Weights of a small transformer language model.
Size: 9 heads of 64 (3 for keys and values), MLP 2304 ReLU, vocabulary 8192.
MLP neurons of a small language model. Each row is named by its layer, matrix (down: output weights) and neuron, and shows model dimensions 256-351. Each number is 500 + 40 x the weight over its row's rms, rounded and kept within 0 to 999. Numbers have three digits each.
A block is one neuron, or neurons of one layer that tend to fire together. Before each block is what it responds to, as a language model described it from the Wikipedia text at the highest values.

Responds to: Split-word letter s. A lone s piece stuck inside an oddly split word, mostly foreign names (Yo-s-if, E-s-maeil, Gro-s-smünster), also after curly apostrophes (Woman’-s) and occasionally y or tt.
L2.down251:524491478491455547465521473518448451517515511453498595453549506451483504453463464437517475587491463494482453498530483499481484521521546555513540486484487503518577510475528511538446462574508452483498460449522493479530572491435537549525509505574492501543461449429493494476486508521461534439
L2.down376:436556586492474568481566410508488533565486510449545555534473580467497489514556477478491508594461519522502552476496548414511488534455599468535536505543476602498569596534465499554517506519490521535448548520558552526509563438463484525518489480494498558478490562511524493480467461516501521473
L2.down1463:551495530455557520485536574459487547502535436453497518544516563557493527546537455434498500562409475498417509503446526442473478541544461529579546477499580544493505485567506472555481522517531508448467480441478497511499559502446461494454488538582485504556472458460563451506443461530504546509
L2.down1958:484492500457527512474472486502459476517463499500527461491574576461489539587514455451468434575484492501464467531466539472499460525551520565577548457502453507508498391551494564541395450569541461472447505473466515480485526492476506427558477523494515562511479421490488501510489557481522518459

Responds to: Wiki heading closers. Closing equals-sign markers (==, ===) that end Wikipedia section headings like ==History==, ==Gallery==, ===Guests===, plus the line break after title headings.
L2.down48:601457581481505509425566412516536467463445471550454524545546412495487528427495551470560470464439515521472529542522407524403510464475458582508450488512476548519478638529507454423475450519433478438524470529495398500506499502494435491479534490460524518513482472446524532545476508525465460445
L2.down1566:484457421516532480487458459552545521494564419528561463549490431434486502546530499472481527538568497499534534521527422473443499506462484546498521388441511510506518535485466466474470455501520501463578425476490613471493453496508541483457443571485450456475483504496522555489502490424512464478
L2.down1800:565401526492492515551517506537523489403516501552448477492496481478488473466528635439547549501502473568611562463560465490380511489454551573511472481428501540462421718492522557459477527484484434543496506532549437521479451501574454569469549459458504512423498476436465476557497486494518485492
L2.down2147:447457427565528484490459453543558452497547449565487493515520422465495481498498537541525540435494514460488409554506481534373496552533524530576524478437505536520470610494543516503483506517526470501461545519548500546495519472504454515469510504507531529463486476415550475462521554535475440424

Responds to: Mid-word name fragments. Short word pieces that come just after a capitalized opening syllable inside proper names, mostly foreign places and people, e.g. Gu-ate-mala, Gu-ad-alcanal, Maru-y-ama.
L5.down90:453522446551468477491555453477456485489481496484545471563448519549537535479561528517420518525510497490430511521465460523483486458505513473543561544486543433455526463556481585433453555504525489528486524456516553502557473408436440456544470455496508497544450448481504438450543509532501601564
L5.down276:550492573507529525556427428510446480551483526466433486562508522490464541488464532512593486510540502493515509458512449567503438491421472505403568518462564496561446555490387507482504502522477436482503576529518553454557487529529574447488531539492521521477491494444493470523438552506557444473
L5.down1115:494522585493490441539539506546422526485523527489437415506501484484554536524497522504425487552502441559450499574448503489481455459467557496488527558518459411524527540509532557533502530517472445586545432505434502472471498508487458534442548547512576549481500514458523559536478476579552433431
L5.down1401:440464528439565491492516493479534562470508539468457570452528608552512486504524459461456480430534513451520456434482479488498477543512473513504511546475485537508498567466504477498518509478530550521551478550559427417491460521518425491468421464486539540531535440464475579501494540567497543470
L5.down1773:520562473475432506464449502472495447653531507506537595485597430508507468490585483554489553469627522513567534463452515503479561536508569538476534509529523525545508533497500511417531431489448502540526516509482605459503532570546536484548466481492451535601464601551513551520478444530444572534
L5.down1916:446506555555551488483458483508451462470504493499455495465616523533490584495492581457425503520487476425452498441484481514500534459452496541514499477480611544493499459472540424428531541544503554476621455500523459454536493470526614488550515470481491485497499545468448419428508499536457539526
L5.down2010:549534456499526536457547540479480545521494427525554466467550540516510492475474476516417504502462451479497496496408535549448530482450446515499540530538527567561463528526474597478476522480522416484534552456482451489418467541485493509472475526540602481468549514586398529524512477497541546532
L5.down2027:388471486513563461430539466459515451585478458536495482470494485457451478459525546461534520468427517486556483482563497493501581459459552526580425451516484530498479440484473504549448454468526484513469529454509479480466522480496510463488490494598461382572520523567472463530483473511472564507

Responds to: Wiki heading ends, pinyin syllables. Fires on the closing equals signs of wiki section headings (== Personal life ==, ===Year-end lists===), table separator rows, and middle syllables of Chinese pinyin names (Li Shangfu, Xiangyang, Hunan).
L5.down54:480403491559494510512443566492500444538503505543534518521419415560533462509495492438537542499497512508492526527481495481531380544460526455489474489441508483510485498477517507467465483515376497545454487524479498460565499530490570553499473520474569482522454478522504524495521515461535505466
L5.down828:532523448512510483499498515493524435530511531568444515492444488449513482489453493465472442430513474497480537554500532520481499531485479476572482543451471488522501522514533521411521476570404442537503520551484470527493394524504524526539483520492522528524482488505488514469557559488495471475
L5.down1164:592447489476468488459492542523474494507475558515452557508556526482453531478458555508475545514462463480479540575524445503504486565467479456520477537498383448482490509502489494463592468510467459514399489470526432454467482528463482569540445478498483483537559513459517451524487517495501488515
L5.down1292:450468467438467463454521498463517426526549489451493544554563522507500517497551525453503550504455471527496510458529465503448522537490516444513511558529580542491472447533525473482552494531544445495491546544520544535545498488464473532520512469551515501455480528427490447518476553532444465449
L5.down1521:515467509527534494494480468504487410532569467533527523557549502438486445469525536448578466463472475484527494517461458509511569494541515556493563519546539540488432478535582452493485547446431514442499493449486461635471531437517563587482532506470474571481460473551470440481499449435490443547
L5.down1743:490467491496526489516480449477586441483566554550485499518537447530491483457429523492500561434543584413528529499525533475474490520464516497556481525459510525484455422475525470494472515494502510464526482502559513548463517517450537453528577515457540528456502546457492461470560538466490523385
L5.down1975:512497535423422470512498472510470475483515563501400490509509508479466534485538465496491490494507491511527519509559521517562450598493508589559488496502431484509472442565488508426437518504476462496530487478566575505499481454541470472523478495502498536509523473532517513455426531515440561517
L5.down2149:484468505456497525546543490517526479501515553466535444504545506497454530529456504445514534548511550503470507546420485520538525498546547455525472522544508446476489474481469490532499547518531527502477472527524476578544418512473515503483459511521401512411438547503494460508556470464500481534

Responds to: Word-start continuation fragment. Short piece (d, e, t, k) right after a two-letter word-opening fragment like Lu, Du, La, Ro, mostly in names: Lu-d-wig, Du-d-ley, La-t-if.
L3.down76:542507548457529486480391463490547572537584493491526515521390428494562551503454432497491566594547442517552575532509532471500567516449483446476475510491477552476561530549545555462440495499495536526535503483492503502494532480512485563516507506442566499395465430564490434503460471519524519497
L3.down1359:444591495403482542414462492534510606470483415463502552567509548512487474557483479512534520488532455516530484534488519508467540560531493457517496425477535478473559513496495458467516463487493535476518550516431450474471512532394466503554460378478503519460524490482502497495587484512489541530

Responds to: Section heading closers. Closing equals-sign markers that end Wikipedia section titles (==Career==, ===Music video===, ==== Books ====), plus weak hits on in before years.
L3.down810:534514494520482452493528513563442414412567486514521511499557430519469475538545501485483557491521605452508538511552543481495562493416573459469463433493495564518543433462464522458508511493436499452537544445565515547508471506478532491528454500564505501552534584516484429540489567506453475447
L3.down2116:483486558610484492516411538539479426444498453489506535591544518508510563528468648514451523507439485534508536541449536487465507496548553486470509486450469467523479505454503473519559475480517578505517494457486442449527491542533479509514501508578518541519459512471490434507498552499521451547